From a checkpoint of a small transformer trained on Wikipedia.
Architecture: RMSNorm before each block, biases on query, key and value, untied embeddings.
Training: a variant of Muon for these matrices, 224M tokens.
MLP neurons of a small language model. Each row is named by its layer, matrix (gate and up: input weights; down: output weights) and neuron, and shows model dimensions 64-191. Each number is 500 + 50 x the weight over its row's rms, rounded and kept within 0 to 999. Numbers have three digits each. A neuron's up and down rows have the sign that makes its largest values positive.
Before each neuron's rows, "fires on" lists the tokens most often at its 100 highest values on Wikipedia text that the model never trained on.

fires on: "our", "ev", "en", "ri", "us"
L14.gate395:451544455526481549439476470499497392636493467504559521470504532451529500531551539445480457421456490462558412521407481534597493509561455477495427503527475446438475514520507478529630412429561428499603532464511478451418561522446523491521497496452544535427501537447522557519473478492440545565505548461491472473540566505538425465488541554537575537533556491544460510368515480413483415488502
L14.up395:415561482495435569427514472543485453520498574506471573468496507462474526452503526510535502350558558556585464406465384540517452527524531520435486617580384473598454537440530525547503482576524466549533477478453454516446540537541521591464434597518477552540552559423490495503503596443522546578490565453530541516501567475536450491510472491660490465530511455465502439496451406558494498604482
L14.down395:554582510570515469524520497490422480529579513580437438470424558507487425475505531529652513520528460488573466504562431532513475591552551515510510489479519473497505509504497482543554472521439494513549567569450579578456421568514500533477439484431559539504463540497528500473375525495452499489448467497541598539449557479502531450519631500454451427460510473433551519540652480522471395572432

fires on: "i", "n", "er", "g", "ard"
L16.gate420:522507520523401512456489510409522515485449503508479455568584447486500550523591457481571382469466442549394499538527498440541555543607495556571523499579421574467501493457466457486552574504576476522469503542545450527591599545470508451471519393634504569460485462535491583419455461452523550473468493593534509481572611477535508437501583499534539607568541520509512439514494540512403501459443
L16.up420:454585436591450538463537491549490441559538419517453593427562421533468604481606448477481569526529474583431449416478573546474471489473618574534487451536461561522514477500436450585534510420508530496522568392571482474584510509443472516399524470521496489441421497534429617435529485487449502549507574436484552598497475482553492464520497477510464500440506486517532511510515481506466502411450
L16.down420:454535650528514596535504467395518524589475648461562455529531502515446510489473455438549562515526432516487421457439457506499547521438591567535465544502471507435516552504500466441575546482511554502596546475532551620525404532551509491577488494484527487601472535393508521531421526569490511501501479540502535484448438528484586498461480482475554521463473548485505541495460531464449401428475

fires on: "is ", "=", "was ", "af"
L4.gate306:452414442493528461525533553472550463575540457388480493567514509421487450567429441506544530561485559493472462463388505478522489550562441515509539552397450511499551519494430516545655469601499465460531503495479562471576557503489448406501401434495511479463519524581509583516588565562499478456493487572487567509486512476519597596425556485511517471500398492605512459565479387549521517423521
L4.up306:427431429484554523495528509512589429556552508437499452527470496468434486545499484490504518522524565502482447420344572490493497525529464533509508622439440490497522488516471546503627454613490503439513467523539576468543517504460422386524458492483517478416498543564524507513589532606491505494549473586453575507472525513525620557452549554505566488501447438636528493589470429576546482414539
L4.down306:453482462509551497448515544507507535479472466452461394491449503465600496514525422501482532457525579543443422505489470446506459509571609587586615496520485479573480517471405602469490456515492467444518437518531526489484527563540428571495416493597553430366452430578443535512429626488476528501550536471607433449508481447420534507390568505537484499438545531513421536441524460510510484503526

fires on: "er", "or", "man", "ig", "or "
L9.gate503:460495467544454551417504499472577436486567495414487402416498477485561568500461503429515469433437450536472580491460567502512485494495496570504536513551535514556474475563503445474528448441472507496427485492474505435575472537411469520575510529538608506574505510464486457519401598551570548497474502600531485520519434565504584470425511419508384448600488481564405548555550486555492401436469
L9.up503:603438592444532546486401501555508546479538569501516435533397401459477469556489577536459493437445568429456529485493462451477472486515497510488659416525556441583472593588500497474575483452432531424570477505496618482465433412501498521483540553499542470555528504484506443614474557536520635511489452536546479504552508466468587534563514503506469523484363501498447520594538543497601400540509
L9.down503:549485481589442505477502522548589542443486526592540519575497399590499563532455620497501532457475536510499494513502506561428425513533569484465489489499487452577429637469552487478440472500483483423469521421457498457439525502466450480490595570490548452583534498478549448560514509571522551552546457513430487543477523492470473492493500541435494560476475521502492576543498486490498423452519

fires on: "up", "d", "ov", "en", "pl", "t"
L14.gate28:575501480482560460562520518553447502465447457499475520469544590438421631495497474416494491516549383532499541567519539516574408537553491379539522535479542566498556436549435589479505522473498473455525583517478533445525447571523568581602495497484496579559581465483509500492504599547518459477511521501454446460535567593553441486539512591497546513479535533459414520482536478428501562509501
L14.up28:395470451511520505519426449529569496510470466485361617492506442521475365414495511531568534488558465490459464533507544486459517517532543398389526494474484607462511453465464582450479524505517508462472631457429392499550571458492459503508471428475432490473516480441535442548462502478493564477556490423460462594553511407566509540389474367535477490497582503501461528533530517425401480446602
L14.down28:563468598477455600484572547461490518548549488446448445486516489538558575442525464392566519514407436489461491485530363546489561549546468510461418529469526551531546519504487539455432543515538564576528505443592632431585476417505617566602471533469522558553466525415495596474548498506563475501466438512465449520539537589506433440514530540466385460557439485506422526542577442530525527545584

fires on: "are ", "is ", "y ", "ly ", "was ", "and "
L13.gate441:494540503465488472605472540440498542422490480580570602502515502443510471477510598493476510464554414482561551511399496552484457445545510463516513499512565491515627494477546470530589511525605604491473459535550582490496405558483469446513576460522520501499517545510468536487465519615415570396503653514492597461519549455490493469598557453571508460574503471472411477502491473429533410520525
L13.up441:532545458429466475498480442402475530470513439445495546489512561448514481426446580513498598526528591522581439400494489498437382512466498589520450469516534496485528491568516556493553552564486537436435492595521654470512444503486508436443496436454517455397444592423409496436541462516393556439506475508553505424508534537480536564594585562498479416544538508580436464545500455483483501476519
L13.down441:441512552529535534579546510478539544510508538497546566513465579437456457503498546623467433464469464492504462546500594488495554450526425549466457582448515526592563531518550506456506415491543463514490456541503474514520449411527478573508473374533490548584436504542427374513487518582477456481503642572617420561446566470448447493597556473515525503538508502513530550442505507577576496492440

fires on: "ex"
L4.gate119:443520490550530537511569525479517447418442493585448472634446422526512436497516589506461515506532456538557372485487520395575467555497537473468499447457541527473542562437518538454537452591524474452486504502469531470489442465574392469465485482496522481562483506447544542508509466483453428450460390538511602407547470500439514564489544626409485559453431441530565524575497447573423533509532
L4.up119:523480481404503537444461520530544446489488483455473543502541554540547564508478497411454523488511533572486516531495491492561522460487479559467348591528496520559507415509516397550476493529513496587508569465542371467541551472498456505544465469522464464503599537525563508558494575514571506519539669450494527539458551453394438429490520428596507549478560534519415482534546554450512468509466
L4.down119:584534515437499555464585572465584522516515510465554542601491426605548523516485524535507483494491570567565482525479472497569542463538522431468453643596475514452460486509481361538503472569513436576544496483471495482585448456472418396477416511499557449477529546479528523522410535497513517393514518494477460447459554485454482447491631472545470486437563519438524454566520434538454511538525

fires on: "g", "er", "man", "ar", "ti"
L11.gate139:478502454560495504488531519464424480434515432432472426516548457496516530525595460468473439481495359505593520441563515468445455592565527530506592527521531550503491576485499479505520512454494538465496438504536539478499562558483488523517442606464427442595562491525572549534468479530550546475457532534437502563623536555605595458467396464419434461617487502493425470598513439478455574375466
L11.up139:533455487409443486542560492373429475500541452533540463527470432509529540506504461504401514481559457507532528450604539571509429595451437463573549534520393480528483472555504524510493467519477582532510447474517581454472507530485501551569431492504512482549623485494498536491536451479565534517555486549429488437606478420486573522527463452454446570542405495463476599514579463500467525449546
L11.down139:479436520580594449543524486494378519537597543533468488502452511510582510518574435513465518414521577543477516424424497487570423572527466436420483531541461444509471547574523551613515513548402445530555527495564526537525487493514463397499554472490525437512404580435587536474501435535552492561532462513542530510462470464516448407567421502476551501508601532436491440540503522556484509459476

fires on: "ex"
L4.gate488:536492514485459485555447472412539531523506423586481572569475501527655456545433580481476504447480488605488395498474442466477546556500596506416575550398520475554542445509491471550529516473470500433494484550468584533490476455464440434483448518502458483494381505570524554571451415506556505397397475613575553563490522552514438523461442533547520537530501457533661445557479513525523464515471
L4.up488:581606415418510462426443501578503471447490496423516476543484453528585541538525408531531567569524496552435483433431605542461452531540404492526432506487509470544523544460444486531426466459531489540542574565567573469548429522511432545481523455536467500545574577540570552484510529495460530491525516515531519450487419464456544457536610500538452486496535476460456513515475572512484531475558
L4.down488:503399582449455450532468479508531482552583546537467593419456392563436496555428629509430532527484560569476435449501502457636465521440528476460528538556543508462541418513508340557463566392443501544538466504475428517474514536425456532501494513440440491505576498436490549505381547566484470455525577508471485521461447540440481498401504482453446523500499539459543437474519478498490506532544

fires on: "op", "ip", "ap", "p", "ig", "ep"
L19.gate7:556344440532492415536420419435434486522435470453517448520539520593491471511458499492493523504549577456505526426500526504614574514557574463569488501486566578467486478503533481531458529453478475447563543513555430457441480541485505497448539547498559534457530562556464553601542534549465549477495526501445513429504524509527410511468495586502427562528424524465489435608467500537509454561565
L19.up7:477484416542601431551515547497387435292561517540494540474469498498411483512475447499577595505454623528585503498479485501528491498523520473479496405435515527481481527389525433562451469506514479475543551489498489538549469508573518440495472611561542498422477531486484472453394474442540527538525590535494593499538512567511516366428462527425450483497495503538553499469482525525530410523547
L19.down7:550442450517595420471538565496557442463578434516513373480444437529507505424494494546478501465499521412464355520571476546492557466436543605487499595436542467382589566427479461470555499529496457509536496473515456412458569500585499543555488545515513518475522529462633512455473557538581495445537444489439417545433432559601531530457536508481495498462426468500458534492474514474471541435427

fires on: "ap", "op", "u", "ip", "l"
L14.gate47:516379506452509485523580523536428447528515539506487480483422524459564452502550429554473479595407488502599504508508420573595493469574532515415609459407554517456545506424531482499555491486387464549569439442534588512505580528526532447559458459488440570507611558529506495536492481436539491445479590493529514487468492519537498515535409592405458467474409462506459528513468447502468422477429
L14.up47:568417442482500484527534619547463439467581471482428576566504511464485459529499573613477452579494576491487512502504461478576528382524439569464571448436546509502498547440495449502446420575499558486518399457498499453540564530573489473544486516478533459475538500503542479561501454443482518539510548483470541492567468494558423500369548511517470528544514433436477515433523440560503387510512
L14.down47:561514481571480430441536482554582469419669467443576440493509587571550563486514503517543508464501510469504438517592437589546552497423547532551502551469589495513440460591518462483493500446551496477604530595506446506517469644454517439625473513562498530542575457418520423513521521532478468498518520528423463580478496536494518507496456492414495578484503558371488563539518490505460406513455

fires on: "), ", ", ", ": ", ") "
L3.gate33:487466486480440499553497452388545509439523464613544551495483464553559507564470485527497490484434528468435608508538406478484430555398506481556504564487520480478445571552603561610516456514501474448491593421465445477628464504522499497429461398478515432422495537498544456435486516566437492478484617479517491449543439492452609439505500514495484520559435441489530535530498507426501477518530
L3.up33:530486471469489485552501475431555518420511461583504513489479489544546442552501522543462436467426562474462619523518452500484441553405500485554506581451474480435425565515597539569495462529480444449476594388452445471601502522544541497421486425453537444405509560510544507459543527593462474504472572464496469425547476469473610438509473482464459509534447407452494541539491505435511483538560
L3.down33:481501531503587463534590527587466483510530550481429474476504477468601485595516477503507529502542539520491463553512513483476522474481315482557475476488468388499510504475582514520480542554543571449546553427508489550439513489491488498395526541550416481492570451433620386489455530512515418505510524458487463521440533461574529503616545503473510515543553462476501516492475556497545475543553

fires on: "l", "n", "-", "g", "f", "p"
L16.gate247:471537545514458471531445507503512518482565627542505565530580364457421526477477537480526460598500454509496519592499427457489437538560427496527532438533581589491525530496534456505465566486489517471524530574575390503473550568497608503481537567472577458531554492488497500548465564410479435522470518443554546536513601518601489502469581452491571504551448448571489453541517464534522548504526
L16.up247:489466443541546524514570507533476424460493553487408607478571465601446587483616478420507574437469546569565473570565409504500478444555463482527460427538538447424430575498503455550523588549505503463480497454534444573547527489457476643498476485530504475491490509528450529533477460502556547447482531552556547534583542525469441519452426571415488390476524501528477442392529552531413552521527
L16.down247:515497487515479475446508429479538559495504522428537542482628451583529485497468476577486498515492474481492552424480465477488529398488443501572504454550498535551538466465516548414492430533409605564570512489475590481583510552431493574549481402498467516573528410391536519421438538642565434430550499536472493404530563443533504540449520481520494484497543520484526496503482476573473474439543

fires on: "is ", "are "
L4.gate243:408509488493469505490529483393573509498465410443650510498523552391486468473507494532489559470486498405562525468442610570483476484453502544533531547455467496480551469436498488535533478568433450571462387451517485471536514606508449453442495433522463463406535493558389538597554516529471535477478542525458489538604551486440577510524585448523563420563461498543476544482470508476474394431585
L4.up243:422493459493522486472522508401599484544463413452596561491495569409477474452491517507537562495479496447569550463485556546502505487469507562554525568437484492541601477524539477562522420545515514574513343469572475531516489587529474444431483376551537476418583482534423546610552499543463514465476518544509483543588527506453513535526545466484552407567491444572448508519480518472452410465525
L4.down243:483521501477531473531574503467489457524504496429583518600532560376527434539428536629474551480437523497582527554524537547474508432566434525421575548522464426551523557469520495492540534522565482452431492423470503424524518431467518557498485485542472527372607544483478507456516534564442563553510536472550525509417584416345489534554575566470484485502544418476480493526520513511526479477571

fires on: "Th", "ar", "ard", "op", "ol", "ran"
L11.gate309:459532533477549487522638564398498508516350623523456516520386499562488533456449484492486582489452545413531578472536499475539485465442519469565507517494550505535431425539498463517390476600448420504461435394510513508476461460430544463579501540499555480465495517588541495480510508478607430442546521508394509393563443456472483461532542507430466554535513532430562554532508456386444445449473
L11.up309:466580499526542512549536471485485573509467598661541466527522477436440520502491421480507437604498563444500574500511499524465509485416489422477417452504416497468441461531350433457519518505529489640529424474557517550470472543559514472547586537476562445594449518515512497519428477454376472494540501417486515506460488576513488489520487460503524523420477523507575561466532552436552542462522
L11.down309:443602551515502410464378552480476473456548491502515534427463464437464418508535496525449585477435501454542494470549508460511475543546441479510462565528473442494393476488553523420526475551514438518552517590499440481554514487459622420531424513390550440484424482592552536498568524529492479526522577440529456517507482546524497504472571630505537444599545534570496563559490488473582448507517

fires on: "a", "), ", "that ", ", ", "\n\n"
L4.gate324:574521509509529427448505559420459508494531448585551465500478459516514518511474570427544444437499511481541617507461467431505498492468457552523425523496427441506430565488527511607541508453520433489554532500554483482536529556583520510472528516490507442509594456462599438499459471538416545484490646426541495453514503516476565443481537510493486469599476480546464523530576411401541540485463
L4.up324:579504479473587376406517551404557497495540494577535454460468446466558562486495512439577435421483492456542555442436466474559519496481449499566410508504492483517432552541492537560520472424530477502576527546565473515574548557554500552522521508504570462505597444440612509536449447531462534491456601453546499421552503463467595497516551551491563495568475474532463516505584480408516537541463
L4.down324:549465496513475493586551483544415484513506372422472523475514523485491440496498509448529522550424633601467448518502546520429474510492425431507566499568510465540571569475615452564566402547420475489451497505469409441483484499447471501381511529462499441491428438485402501360390482446479478518592601463479472553464488463513479497549490478548481492454441513562596527439503592487518545524569

fires on: "K", "ers"
L9.gate8:474533441487410553506454479553498427575489631518450484398411563425425464394580520547489527604537431504519528478434475453506451483541545531540498536555487500402475534467457498483575481562493460624486507543548488510496427515472458570463520515447478583496500524577551564509514526527449519490517554467496535481567468492502512482453479471454466519534468463577520423445608522460453512498444
L9.up8:455507513542430519546508418585545410551523549447447505436412537407468465510547483552492512563554412484492509489465402459492513473451471505554420490519547494434430513486499512538575437568427466548527518565533519515540445479484414513529413456430470525489487567582570484509525555527396547451644514473497428470618470527456498513515454468465443477542432448528418499497616539498437514561424
L9.down8:489563525527489464425575475576540466535536519501507481446411625462495546478491465527409484514507492517496504519572461514466561446514505514383500507559478526498465550546460430429517452504472477456646566524433474509512593402531492505537465449483615525462427476508603465517510473476559523491527511636519420518566485587462550568548515486436493528462524449464496403470458553490555445476507

fires on: "ex", "x"
L4.gate193:542466470432491502511477541555660473459484523514473528485487408549466487524502524523540548522577403479480401519556453548628541512480460487539554513408414465536518409523476474473476462483458488533343543383537491483532446525485482546465561441543491523517561438530578540578436490517491482485493551559445586547462440518416447490505506428485514547441495554514419440486501484495501390589521
L4.up193:564419508383492482477473541539581427424461517516468508490500515562495537488535494504522571608555449519480444537564454533597493455487429429554536544398413491525503481528447498475507461497478520584417517440511450479509494500509455511451555458513470524537635466558547482577456462516491500554478594576466550539491458487431461517494497393489504515460564563527442469494533492510477419552490
L4.down193:511490491515541481456570457405608521462601439589497507493488523521430585516556522502424500531515443555460437611499430494577548456527538523523530569500438503579538477500406469565530513438561580546389455549531470592462535473438463473542467513522467527480538527464569461522451566500572432439495482455450446492462503528510530447509540538513473572532516468554586443597481482532463486535582

fires on: ".", "ard", "- ", "ub", "ol"
L11.gate12:489453539471536626538484405570519465440474542616543526555407492550416537483539555439515566506539509524531542503537562469501489506560531479479447454355506562531442452500444478478507535541518421538389489456521436611492457504505605483509563464522348494492476573510427477531495436516585427528474452553433442414512526601448468481531575446435535565485553502529546504481498440656476522472449
L11.up12:482460518573489436507568455584530486546454520510490537510604550468498479459595483414551390495531538502452544525532420515449491495461423492450525515503541504514373496573393486472561457555512548547577473512469502537457558599562468531448488567479541445532452496560495483449602561594532474556592610475498455548491488560543407551492494434521441536509458496514425447547485607551555540580498
L11.down12:452573514624531495511467528487529507480433503512539531560540482545499495496548441595452466507563463505369455541408472401509437510572455521536470570528463503491536542436512431521496477522408478544460532575551502500472451440593589560436388496422616493458535484567389518530493501463507506505590501573578538530523646597485467452454464503528550469528506400490449574442523444515506505530507

fires on: "ing ", "ed ", "el", "l", "t "
L20.gate247:411534538499491485452454526454503493507570442534513544483409467404467509463530453453439552526477470532490475504519535494497489488481522509623528404473491539490535488452516556466515412507577579566536526434477453422516651528478590548491485523563548418431589505450436578486520479559543529429400471508472501436471517510548441533579496560533481425459390522466514515439403481448519459541531
L20.up247:487414450536527502424506497525493516449511482582493428543547497456518464505437619484439509507512486477460384432520486528437515558492443638505503412517490470502486483457532533468452480553467529476506563537614489500498433556530507493516528469532502458476488578553487492479506405527556549539515432512451479504580556532475414529451523521437471487424459582397509471560459608552372506404447
L20.down247:575531465459499532541533538415511543537534570573456521428484553526497503559530560545442526503462510467438494482492447495451490540535539477467471566529499469436430507490557551464490454464565582519535566468476469504501419435598382479411444519481459561512477498491541508415425413573505574613482580486423577526418552489508475581558505439465490438480464524534439487522488508526426547453515

fires on: "ow", "ig", "er", "ab", "um"
L10.gate12:443480553538550603454482510504551485495555529534513563497532519576605614588549537486521516482467548481492432487489476470549438559438454606414576458494615484518465459452497553592489452503482507560561360524416429479471479480479479582534492559584564422513549508473483488509529463457522471464455568555524423488617468544567457500552542535527393482451519407435538589435519612498480552473510
L10.up12:603408544402491537482522532422519467493482528531522522479551482539401552524587612513508479536454446535536463495521524453584492508427510606523691505489567524501480502480570507501525564487441562509572530467473494605474531463470443461457481598573469462595566566527535492478452497499554567489455549544523468551562431458602512591513516439517529536412492522503555595537578515399494548435494
L10.down12:606492486456507449494497509553388555388521487381420444564485460481506431532446527492531529487530527467513444484488556467575595498497513483535463539510468456651483545454528446543569424450527510497506511543451493419497462487408506448406570466532534518506562586459545490514483490485571514572551396472551500524518352483502503497488520530500526499492423424367544452498517465535583468560506

fires on: "ti", "b", "u", "t", "er", "i"
L16.gate393:495510474465498568406394441425501460358450478513566445546491513523475421442522557477536515466393500514461446455546478490564502516534503505506602445531518536454436444558439454431476433491564503420469468484454467499506448470528502591534509507573487465521525567493470544573471442539569378538481432462456508437495530522581491492488501532480489498497495525449504571488477594407476529449593
L16.up393:488500572466445502427456527548403425498484451435452562479479439485509482460565468481567583529557464565493510493588556521520531555449580548439473416508458487468465445565529418447412471361519486424507525483529518512455463505468567571442514579503431497472508455472401460450515517510520446447440598397473506535570490571538632436423464520494493515496552516468527497394494569444539497454531
L16.down393:525528469494565487467387513454436479443467543433494485453487493554548526525505512458516537480417511436548492534639540561536463390432575512543587624458435527512500422501477557500539549497541500527608499559483594581521555507570487484520514480459564529593466536489480431513479507437570585471432536462499458508551446531549469466381544392491582573455599519561557501560498504550574490505492

fires on: "ed", ". ", "iv", "all", "ev", "av"
L8.gate265:493461555532487483499408489454491423540450552475494402506560425511478522468485584445480508374586542496542592428441434554465557526396451524499450531496534540511460469579504471582543455522530452577542507428574475496394529462411426493500517608477479436566496426452466427499414520531580564448517486438462519456516445554616452431594544596525508495528390455493469446536476443547501505538473
L8.up265:511470504536467533544468460443516412469503541538584469519556520534447480536470472546451415383497396541494458381462389546535555506547440485492402556493568439456424510569450481530573471418441465454547574500505487527485446522461441533470514593524563435571581500475425371463550567516473410550434529446551539541484524377569476506535508507402496461505504493495501521533392513506487573471478
L8.down265:549465505587450534489459558498515585487562471509378623509548524556576456488500478535423495551547385463462509574493544456588528421468517443507439491441527506525476472470430504471501588518453484488537506542428512536485528491502475494421562553524458504569463415472514416462470514502482448492477491555442558430482489422496445476439522510472399491492551469425535502525575443517563466446478

fires on: "\n\n", "|---|---", "ter", "in"
L16.gate381:469470502431520528441532454416435458534562515441534499441496430490464489449497545602413515594469468415457468575490427416462467574533460370553485529411558534483579551452483499469469486536396494490447535515517583490446432427509471480457578589450408532517513564367461566518443517444497482441458457516444443482535466513440609421514464495533526509559520506534503450525458498534560433531514
L16.up381:473513489355472528505522427401442480496512471494471505418500464587545476485520528533355595610505491470462488517518415484579529550512526453612519514489493506420483536500473455375497536562445593584501500633457588565487480420532487452505588546466446577517478421443531552488481485526498555343481545492565441488557509514499558526394505467508444483574470492536474424563524576521531407415471
L16.down381:471511471448489466458514480439474439584533506412537508380498484495479484469485492552485573481493482486531488546471493482550523530470430538595450556538489454469528545439515457397485534498483467459407529494466491493447545495484472458415536538513381482521523458428497638414524565556480517450521469540480425472482488559458602466501494403467566524578443485471474461602498604467515454453475

fires on: "er", "el", "y", "l", "at", "ac"
L17.gate119:491449481558447463603465660484442543498619490517527515553558484564459497426495580511465522558460468537509458466521515451530404458437597453514440426519611511430497502483481509512440572504486504558472510444545561519451593515437568540579519530519522469573488523436412566470496486492463494492522591490562526551539398496548518513480514470469504495517498441449415489418378589456513576490480
L17.up119:462438448437579525450453564482459457444428477567544512553543508469508530419478635393426414489570431573478405489521423547541447457541491476441476494529516599496481522511536477468441548560480522509488534365648527543422542525559518520478553490531501480494530527555497411591478456498528522496469440421599542508551498489504450498545525464382545526479525492468424532516523412465516516503466
L17.down119:572454487506513463450427465442486459502494601553565476508522527557571554498431557511534396547460514509536486440424483593566510513512453517479526566400571492468461565474513569525455464601495486507541488507444471473518526516470499561502531564454525477498510470454561549385432580491536467428582449543512517568394473394570467586509447417565543544457493413486501492526487526549483385501449

fires on: "av", "all"
L10.gate425:392456435557528433512448497522461464466538523548467519542631394499446597418419443450491580495510486430515435469517529483474526468489482541534508443548508442470581527509497520559545449480562491442503490445502435503394472463442539505503563530410519520460492435430492501481415521530468484458506606513541546325571494513567455435588433467433484522520430485528452469490504447479416463436446
L10.up425:445503490446543467450466449493465482415487498462548545542552477522478583463393417490487501526473449542564591487405461430474497557529524634476504534513475457477453553538531535542516537453536441465408471421460442496535485552487498526469569454467568418465563527480496475537439490445513530473511404532490450503477453387564516442448476559484404523473363543537568450546549520515423559381522
L10.down425:429510403638523463542485452536471513397485448455501555509613486486502517416448432519479465382564459529465510536424488503580478450484543474524507559492503393467497499526497510462458546446448641529467463380431530625458453483556543488421497488447540501516509441512415418533473498515508466577493539476549472422502519454510509487483483471489505542521435570440509566513508493530489555521494

fires on: "t", "g", "d", "l", " "
L7.gate369:510493538591484461581477538503537580469467453484493472510580523431486475477650428430602521511465546502536476543446506510458443521490456422411480550359486535488465544539547547505466410522418491427545525543426487416533488505409464498469442516546471539509473452527463424488437507429453451458535482500484488489540646527440507413542468491537527498520500542527422531564554558493528570441547
L7.up369:466545498485503444482489477496498460595536537552491555555433508475472555477504562536588497448570576578437465520487446478485517458510466540403532438447490590465393512480549574445505535415554511487483442440544447544566508564489525421553450459488520527539527473478583533520477586584434508466487521486450540503612528491522434534438533524448467539449442343532420533509522480418510420423521
L7.down369:501425451555603436383531461513492469509674506458517522446611503549482412594471409507512578458408456497498441494511587555564474443505543378427527560553545429454536500510540434514473453433485541480579481528632544535504482509570533473487531527563568545475507545514462536444557450555539525526446490553542470589512440544575399456520485431474552533506463537517500496473507541459429509475505

fires on: "was ", "were ", "e ", "ac", "are ", "is "
L16.gate233:400424522518444559460468508469529409486526494457510469584539542360536507428440594510465586538539519473571486443491487522526574495547516476484532518509435372490545544498502515455422444523473489481371499507507484455454524519523565551469486482567439510449494511455437570610560490422453581468503563541543467486526430441506525496587542459498508488536524455428503490464531485434531548574520
L16.up233:533529422439470442448494501533544495455495580448528498449444454544533537537463509586475530512414525498528538508497403535448472504427581523498527536478552550548485556428446573502491514526564537529400396472527587508528469587559496474541467464496595512492468457444439435423551534669518501419453600507591493513597518533452481401547527562552576408556510415547508547544505514500560469479604
L16.down233:551470558490594488441602569567520443552584572453466501494565542516572499450500592536402565511540537502518484496440572493537581499547522412519517570514433527495442431429452515476452482538579489513471531496469397421529495472506535586436444483518530607467418533451508496446472474472443493544457453497457420514470531570506531575487506458475521415552546518490455398464584503503414486558559

fires on: "are ", "y ", "were ", "ot ", "end", "ly "
L7.gate34:425520517573484468481518555518498520500508510507487503462522543528541527479548559553547522480500580502519530441438489565490522526502540535523421571413418517494549482509455442548521500508452507549442366599522489478364423504555431441479427534588478435437385426474444479465598557437507467489414587542567532479603549559591471574487464505548528490486476464570527508452493540446437467538535
L7.up34:412579557583456426453495500489478559459405492529499533589502527440530466518574556580607466519430507535548550502436457586507522544533536497488533516426491475498528489454482386519493497563492566473509377517453485477379489500398474437485451463478449461441499431516419493457575466463455431481499510530584501482589528513465428507511597470565462502622459505549528473471555540456479456509531
L7.down34:492474486457509486491592535503518532475541599486548565496512559486439485545508491618511581501496483496429513531463547538400515439460459617542536518442460527530451565489503554546503450531587505534500479403505520526591478537522596545493479442575482569385546574522448361460552560520533437512442502520589402492399505412456530467589570562429493582490494452448526527495458441474517518501537

fires on: "d", " ", "(", "w", "in ", "i "
L21.gate20:461506538540510489468488513458517570432394540406541477438575433477510569460621563433547544408505515476498400504480463480535585579442458552531500536563474535485539465453529548441463543505505464470431543474522537373473521448524431451559508538559554471431525447513557493549403476561528462481460536442465624532527576487593506461500480481512424435564485460511480490453594482492498527402493
L21.up20:461606429557459425477460514403490501505470400488499558505529535413486506523556471490563543453502479518414501440404437534499526547464485538414490428511565554461487619517475550538533529532490527439405479574534575477518614472585437476400541450477504557493531442485499545528510478549446500517476491519511571421514505503383533520472519576489555515515443433467436444557517434471432431411447
L21.down20:520491516501541581482495497546447396617471574579529515476561548517426436524500504453431559489528536457416555523491486467534482458435574494442391491523470459497575503502551505413442561451453412542455550572489472380559493552470514548475440510484539521451655541589435541567369482555474567526536566477573566473577462510528472550412521435497534473476510415459556543590569458573458533447416

fires on: "Y", "K"
L7.gate252:489497441400538505550546461570414411471388574541486490478503463510453498491418555488442510438466510481483448558492537482579477494545373543510492454505489540511485503538535529524599518486509478489526521528474582539493438530516554482584358460465418520543463442634463586436574522538433522419492528510531470420603514499488459502442529497493450507474436527466484488425527559472419599480503
L7.up252:425510461420523487479521560547517438495489511488407477466480482463455465547427490512456496447468451488487517590482503459490533508548467454437422546488482510418562494441492458587478549459520496512566494581495576469434526498536522574505422553419543494542457509562490479485537522571419451420386506431513461480639439490494496604584502459500440494495520457403414491479546516491549539470454
L7.down252:553567528541532589534481463577524460571466490555560565551473535482437563492522448407463507563570500478601461492551468488540536529483439424456484494468464524482454561493460457506550518554523512543538541473465532556462575489511492466552461468446560542549453477550563553535558498546515560421469553507475475506537480508509645522546626508449439423449498497493464423454452633498502546564486

fires on: "op", "ap", "v", "ow", "w"
L13.gate115:538487495471458624565515509541433549592534502557506537575455454533593529415511500442479506555462535522467527441539411595593508541503504460462498464382482558426484538508449487547440569450444573529551477423491530458503463454395529457532565482509494445499429551569594434506434502429452502596564553420455509425563452534519451580515475529406450439531444480493452486473472475456548444563521
L13.up115:551502490466603508530517478477449486467469616485468395539520496460512531466509466525544552465463550532554514502520443501495490475483427541544514541496586572490512411512469463455504565428475513637462499561515491491482574557456531517641548562430517480391472423472476483504528529483459639489449535604455511567524547532532521505563588438543471477527508443499474516448499392628542474639520
L13.down115:620576498500545434364487493456485524496524505484504421538546484531460572537435518415465491422424669488499521505429399423516537474507389490499502456540506546546462539457456557504466575506456496482644522518491535473457489634532438480535500508510445496441582497486549505531516469447469605428462509505542460551424469506581509481419495464572502521510498540491544435438519548391449494468486